From a checkpoint of a small transformer trained on Wikipedia: width 320.
MLP neurons of a small language model. Each row is named by its layer, matrix (gate and up: input weights; down: output weights) and neuron, and shows model dimensions 16-271. Each number is 500 + 25 x the weight over its row's rms, rounded and kept within 0 to 999. Numbers have three digits each. A neuron's up and down rows have the sign that makes its largest values positive.
After each neuron's rows, "fires before" lists the tokens most often just after its 100 highest values on Wikipedia text that the model never trained on.

L7.gate589:509468462495472504472496515499504490514503513513475462484511511484490558488476536528470492514514483485501489469458525474514524488537514516553494483525483511501523529518493455471468494454508456460479515434432477548516468535509495513515497497492503467494509503495545490485530520481511472437501532497512524500510504522491470477529500520498478503483523497499490540478532518472478488486521496521564546527487516552504516461476496499523506480479490501491542501498536472478433477480536450477526487492470505534467502494434521483514471486486516502472511472494461490515470487472520435499526534502488480515476550510489494505493510484485529513481522447475494502496488463485532462491454455501512462502565514545496487489481489520500483508465496503538479464505533489557497456487472479
L7.up589:461498549519464541499538475487487491497522498498499433488489480473494522511525539528468513513493523474508464526485490488515519527536530518468468471511453524531483478517497543506469484474502522496499483485467485542480468560495530523509524489495488512495482458508521495487518499513466486454483457487512499489501531565489505471539479511537488551470520499528522527479499503512533486543547443552488546523490514479498497501477487515474522491499507498459485512477506515500461494478445490540466508512497533499445511491479492540505476498446488497483497491522461539530481522492514476494512543461496481502494499503517570470502525515460550469497475450491494495466498450484502508477521497484543511467496498530537465503489466511532464469497467485549516521530507501509506506514491456
L7.down589:553533537507537483507490532489492479528480501517519483504496513482542488493503536511514493537500520511508511515473448527511522496514497491507486502507489481452503515483516546526543526498456513529526537496497541497477552487528480481470511479498519516479559442504493490490482508483508494493486504467511533516484489474520501528510500518496525523529515543461497469470487449518501520526555512469501503486502543537531530472512481525499500534493499485510516513484509501515530497449500490494452473515542486507491537535495506449514524561491483509509528487531518542488467495556503498493505526537462520512523453498529489470517478525492477436475528495561493470478558518465545506492480495535546517447535519514468492502496479527491516502473469483494524501522476503513497467499464514
fires before: "===", "|", "The", "-"

L2.gate189:486501484503450579531513558489458448468543508515468530534556527520505502520522476495485496497473510501527486478489472499533527530462506559492517509481515551531481550498490542537468486524499488511499496485477465502500514469483437509507507471510512526521475487507523517471520440497515515500481496517462571522502500496497514508519479479497492501453472547466504468508540501464471494507482474552520489470502487584514502506480520473522520493460480490508482528506493513478483495464530491498526488545521510513488521500478494452496498507486489495501489502517499505520512553484536500494469492459515517517495512496486502505525550485505493535472512504509477462538480473462484479528510448513466487524510500495439506494502516501492472499483503498458510490489529491488498525464563506
L2.up189:515487473522502514535520504521524485483500512485521503534512491504507523494514518470477556515472489486523480472544460548556478481504510523511493510487441505509468488497492500515518515516502506508516475468515493525496517527529461534501505530497473492493531468527489493478532471480530529438532493536458542478495510502510510492542501529501482482490504486510502527522537517468533450494557502530489462515485476544457471485517469519553507501459465493521537535483495511527467493472544477519523474536484517522496512508516514470498521501499466501494473494480523510521497552494503497523511475464574505510506494496490516458496526505463484551481478459520459527535481465490519519516515485490498469556492484521533504494513462503481453552563534488487498499514515538520486486512519518
L2.down189:518478521563528518518494525513515527519501491477516490464490487458519543525517501515475516529491479559503483467532493485523497483503524493463526488427481495515488484462523507527468475528496507512491480443479501501510491522482475503506512492480524502524487462533501501495487492528492514494520499541495527491531483511484512510461482469517518529497514481488491503484571528473555481518556501509488465495515476510515467480501476529545532480457475512518548478491483502538526488494442508538469469523467494534467488489506488434535515496485508458494498527526521507508502505533484520492460502497516513434495506508571512515554479472492490485486524483538466521493498480463499468488495488524496517516531472470507470491523461535495499491486519487542470513478520490500469504457521477
fires before: "==", "===", "The", "In"

L10.gate310:511494555503532513539488533508492485512514526453491495459527538458520506509524482475493523556464531475485533513474497513490490504495472504492498467515532526471520481527516520518462482525561526495516494490486491510510466472504534519424483528496495451491488521486476534466549514540494507500479486539487526499517465528511511476504471480445473523476483491513510451486514471509503517512495460466500522487509542517511506529513489490519488472538524527546484505538503522483540533475494512527481508487484467526487492524510469517501485501505539513488457521467464507454480531511514493461486434517523476494452476511526527496483526466467475482522473463507463493499508504480499448488492477462494496482508487502494439486530547476511503557538461483511510499517522490525506536533520492
L10.up310:518493509544525498484498521502516502508517489519520508470501480478524495446469502525498489521484470468485558483493507478506465466510508497515475499496491505465505480502542499469493475501503515503511560520470479494510529565503483507506476502487518456504510482503508500501493541532490470499494477522518516523487506518504421513513493473501477478502522496528531476504467487429525514489474529524527504480492492503505506514518512503500476558478541450541482458479483529478517485508506516465529476487501525509525551514524501483518539549554466498484518516524498550477540519512515453448495533494498462506502483518485491482471516521528484498522485567466519468516472538479505491439513490506485498484529527527535476476458523550530550461526473490524533501488500495503522505518472527
L10.down310:531524522499537539474479511518464490476508480514475465515487491485509496533496524512491490495489494487496493469506558501536521509479472508514516537486519508476521515512517495526482487512533531552487495506452475514519452491461520509433505461533544491484471490538545490476472496501534461503549495496503461457473457496488444488516517543444504486535479499564502482487502510494510491494535523479499517497480521488503497483512517521469476481509496513496459517454470517495521517512470486504502513489485492505456465509542458482514531450525525512527538512518461465535508518531475541542482487503476483515506460500518523491506443482525483493507514507537490470512462482513538521507480469523471508493509481464505488537497538502493496514506508546557478506530499499517522531551489482
fires before: " |", ";", " 100"

L13.gate339:524493465567477481476491505493476454508486517493524487543500524474498504505478533491481493519516483477471503471492517485485539537487533466513486517474451535483540496502510476521490480450528507532487511449482488517527465511543487495456475537492520509542511494507467490482497472524514491452502499528512491480516485457467454469502482490509547500536519523540531455525497522516502507476498597502521530527496491542504544507479507507544554463491493574476525551514466500495522498483509506473506495501486476509510527487506493465468514481445566510455494513503460506479490516525507526482531508503522478493493465495502523499456462472483491505485533538452496543522512526508500507525471535506499484488482511533465515494465479499514496512539471504500483499470477458482502492493507540
L13.up339:492486528493520486479528549497495501514484505551486507526505512524497515455516500545510503480539457502558542459489555500495486485471500541513498476446488543499480491495502496476453483517505508512506492473511510541446504520506503544462475543476501512503477483511507451528473513513523544486526496489500493482478536484523514492487501533482493494434502489509521504473543496476539502525486499506485507484510515513506491500479471484472485532493508504522472533506508488502493510545493536459475520490485482515551479525532513500466526493493488501480532411483471500520469485505557492442504459473530466473480485444482520473507492509462514502534502477525512549539479516501465476518487494482521468496515529528459473514497495458484523527514463491549486441468519521496517503467483522
L13.down339:504498505518510501463473530512444503498498498553467495573495499460476500493489554450522490549496526480462451502458579532490511490507494479508480473440534508487528456504480497506525484533518491539464535482497465499496491516481472521506489498511521490530492466489558459497501522485471487521517526480489512498507501473494439502452507472500518492490504482512503475558501518510504516509527528492533531482488491511529495522447521524522502475492520501454464547474524507513505488471495477459485508492539457540480521454483517480524535485486488486499492500496502503470544535474492482538487521518455527522449481508527518499530500502556524512481481473491509521514494463502462498535518489505449510493485478501501452480470484492497484503503483480533463464509488473532487513454479504
fires before: " |", "Following", ";", "CAP", "Because"

L4.gate8:496478513477499493478499539464525489481496502500507481460502486515471552499478519502518482496507475489502511511529478462541491505508487562539528452495567510485522515488469452467478532511492506482516513472500518517482504477467513470481518537463497514541491460483515486533513501494531490494485511461510507518474525506534492451496450524511516490506530516544514495440532511462481462477500455545493530543498496508459493499499481497491503487494486562478523502523514494488533552492481457499514476502532478521522534525480525451486480494489503548506494504482463475481463484523481523496506527503477458484486546473478502494439505537501505497494548496525506449524452503465492486505508499538510524548489481530470496528481528475475504527476494501466485471507495503483490487466536511
L4.up8:500520526504505560502481507510489484532515518507483527473514499506509530463509482499533488524495451496462494477510477464523510457499533541512493504515508500526510492529477503500487498522514474474517477532529524520491522487487474490513496497486510493515496475462477499459429486493487423500500497481522490492529491532512473531506494498550477477515487476484502483472537465548517503460544505508504508486491481473485557522499537522492502474406498535530497552460535519498482515552483477480459471520509475513522517527527524486509504506501513507520505502482546479503466474494457498473475494486480511460494501498467555463484510508504493490518538501494469513480471512469479502519550500507504468486431496543568518506484500515519488527506500506482495506510507482445457510519476497
L4.down8:468531570509491515513531521519516471545562472520478519488529466480479529500520479501536522469511489478490520506475487481470485502504527506498513488552517539467522566499489486506498506501480495545528497494486476484487499533439493498510518506529475478541512508472471496477523542454521539523497549464519494505551549508523507502459538497480490484500490490525531499516482485486493485472559511523521451520501527512475502503478488504466503461502498470495514552506497534526500505527494497434485528487492482563513505508464475460501466530524484495512506481494507463516510481549503495484486504536524512472449545502465455510471515502524498523500493466463513492538473499473481453512490525495517556483483493482540506473496507538514470484522476499495519491515486494457512489491458509
fires before: "\n", "-", "|", "s"

L6.gate508:572483511478495526518533527532497471519523510462497504458489472546519534513531528502495497531509523452517481509515465509543508505467497496505486520535468493516489481473477470507486513473494541439503514521478531522528492438527518528480440500475499485484517509498531485462537497478540525504441510505493513438498530494500492526451506496514494483515504489502501502457501492485466551491485543493497509485484555494506476511464507498473478535529471492518507503486465497477475498478538466480509478513476491520536549485484489477477492506483558486512536483507504530517468510490511511509478482457502498518470476534472523482460480560450507502512474495504461537493512491528413484521522520498479475499520487470549502481542508505486498521492509470496459507513474470480475520489533548
L6.up508:530528505516562503511486535464492530515452510492490559489563515489477474470489476481500499467523525499541525550485499504549496494457491518495492538449502494477521528514473499475508535508555468521520513518524480494485496502490558501519466506529498503470511507522530491493485459489526475542527503472478496509515525505511531504515508495545521471530493495479524482458510526503490521510507483464490476505451505485503482495481520488486479527510503508508457500484442504464477495485503494502526494489493538502464525538530494454511523493462570527473534518511500499521494486502474495555490443476528503519502499558483487484517492524510522523473491465504451488536483504505494504521482493509469470511475500491475483510475503497522515473493492477467499474460483459534492538487511495
L6.down508:536513463471534492527509484470459509493504531505493560539511522488467540474507478471502497467569528500508543546490457490503503449456535517497467500465534457502458515447498474472497515482501494527543530471493503441468468500526506504477506527536494498520499475500513470484478454476481530511490520494484466503546540542503505452493538535536489496534505509489547491482553506486498512501532506530481476493480494515521510497552535494484452516529545519512487496491469470455464471521492512429517513504499524499533512501483507472506503499478499499487491492474512526540474504567501445481492501515530477526475515513490501476471473493517526500482494493522469471511494507507509513498495497498495471500510526483533491472474484506520516488538493528470537468491483480520509521458491466
fires before: "|", "N", "W", "E", "\n"

L7.gate191:495492488490527487498497528516517509509504510468565546474489473447476519509529478486552548493522486470489522519524498484490486484459484480498461479501501454475497479493464505485462534511516518512527483444529513551498498499549546567519511505511484487496506512536496534507480519510488502517494519504550495510503518516486459509458488512524517457499474458479487539503529512508482517471469513492545517507545511542501520490507457496499522481479515496473470467532478514518503547488497494527472502467490503451543467468522451502535492564497493534485474515509505510537502496534467505506504539468494492490510467468497484480485515539512498474508455492520505488473524465514462532550479496493515476483496458487531512521519511470465471500509457472531522588504493500520464531495484494
L7.up191:475489472491483525546497501501467526501487536495489501494465526547515478526551523471479492499509509518469486495487484471472462475519476489519469514493549512565513517486478487512519520525553493547522456480490480462528483484507499471508508518504485498526525530499538500476511504470512524486509493492485517494484500505513486511507518485480515498476476535504505487473464527541475541476517517516545460452511490482511479492509522484513463537498515568483507509475487513465470513485561492498522520472505527482474499463534552491477500432482492528443500482504514518496507506469505513515502489538529467499519528496517493497447517533534525510541446542541502515499486517513486552504462514525481486516517514496496562531484459503479510465512491487473469485531530479516509496476499526
L7.down191:550448509472501539485493506484528495531477534535528515538503513482501479486472506569497507478496504542458465481474531484465503493460505440458502529503502490531484517477509494508494498516547499517501498508522500465492500534517481481500460508534471504514461493482503446489537494509503534503494481505512489479459491503503536509521536498499470471470488532511566499473458508510509542513499518522522512520537505468525500527498500467550461502525504513467495504506485533514502514509498488562529488515459513501496528494440519469478475498474522535509531510475519531496481468496533486523499528466502510499524503498510474475469517505505491480532502525507500520545481512504490505538500493490516483492547519482508530502536510518527500494476501475466548496490511488497574550496516498
fires before: "W", "N", "E"

L13.gate342:512544525480493490499484501488480446516490514499483477527531491471493467519489516495462506456545457513550517498502541530527490489485497503455503495472527524533500495482499499489532471513494494499497534503542512531474518472479513494465505504510525495500511494478477483527511514484554466488487477519490505450483539477503504485478502495550535501490487495476491505521472532531466503520496534503493537481537472477492487505576525480519487495477532506453514516503505482497493482516512534467486503513458496477486537505509472474495520481527521514464529486445504506462494481508502484488483508504503541509491496456493514482528470486548510476498495467515502529548501474514545479511485434511523456498470423535465436539502505503492496508489507555483511491471492503498475514511481466
L13.up342:438485496489517523444481491490523522491493498510491471529497465533476494496509482530488491502505563528553486475467546488518486475499523455480487434480482475506473504500483526519509534487525506513482483491477503490501565519500463521484503508459488513482538534486500477473488484471499483479494484490465514518492523517540495457501540495486520464490480524496499526554524510504521500463466461478476530528506485451486531506499509488477528478448521553516546529524452481498462514523483487499523505491475523518489480503464488499487486484497525488524444508529466442521460540521558491489465478519512496495517496467544505494484483475539482495543505503506492525500524554491475513523485479457512560459486503520460518524498501507500499504483500496481476486499518503459534543491524498
L13.down342:479484554486515484507488518536512493488476482513504532550541458488500541532489481450496491506504537481501501496520534533484473484509519491410464528503501516502497530494490511491502495489459484493512512518500508457505481508499519486468492485514493495495510520517514494457531475515526483453494537483491471514447499500464448531503528477477513510516523494492480497519501556484470494482521532526488520508498502503514509480485517531455498449535522475437478515507461465532492535464538498529507488449519510482527458449513485493482478496485507494483519520526510514490505468454493501493508472503502482471499452492535538537456466505523522483552523546524476474499487507490440479491531523504462511512466499525500504485544500506510506514489451535509483490510473454506509521544470446
fires before: " |", " \"", ";", " as", " was"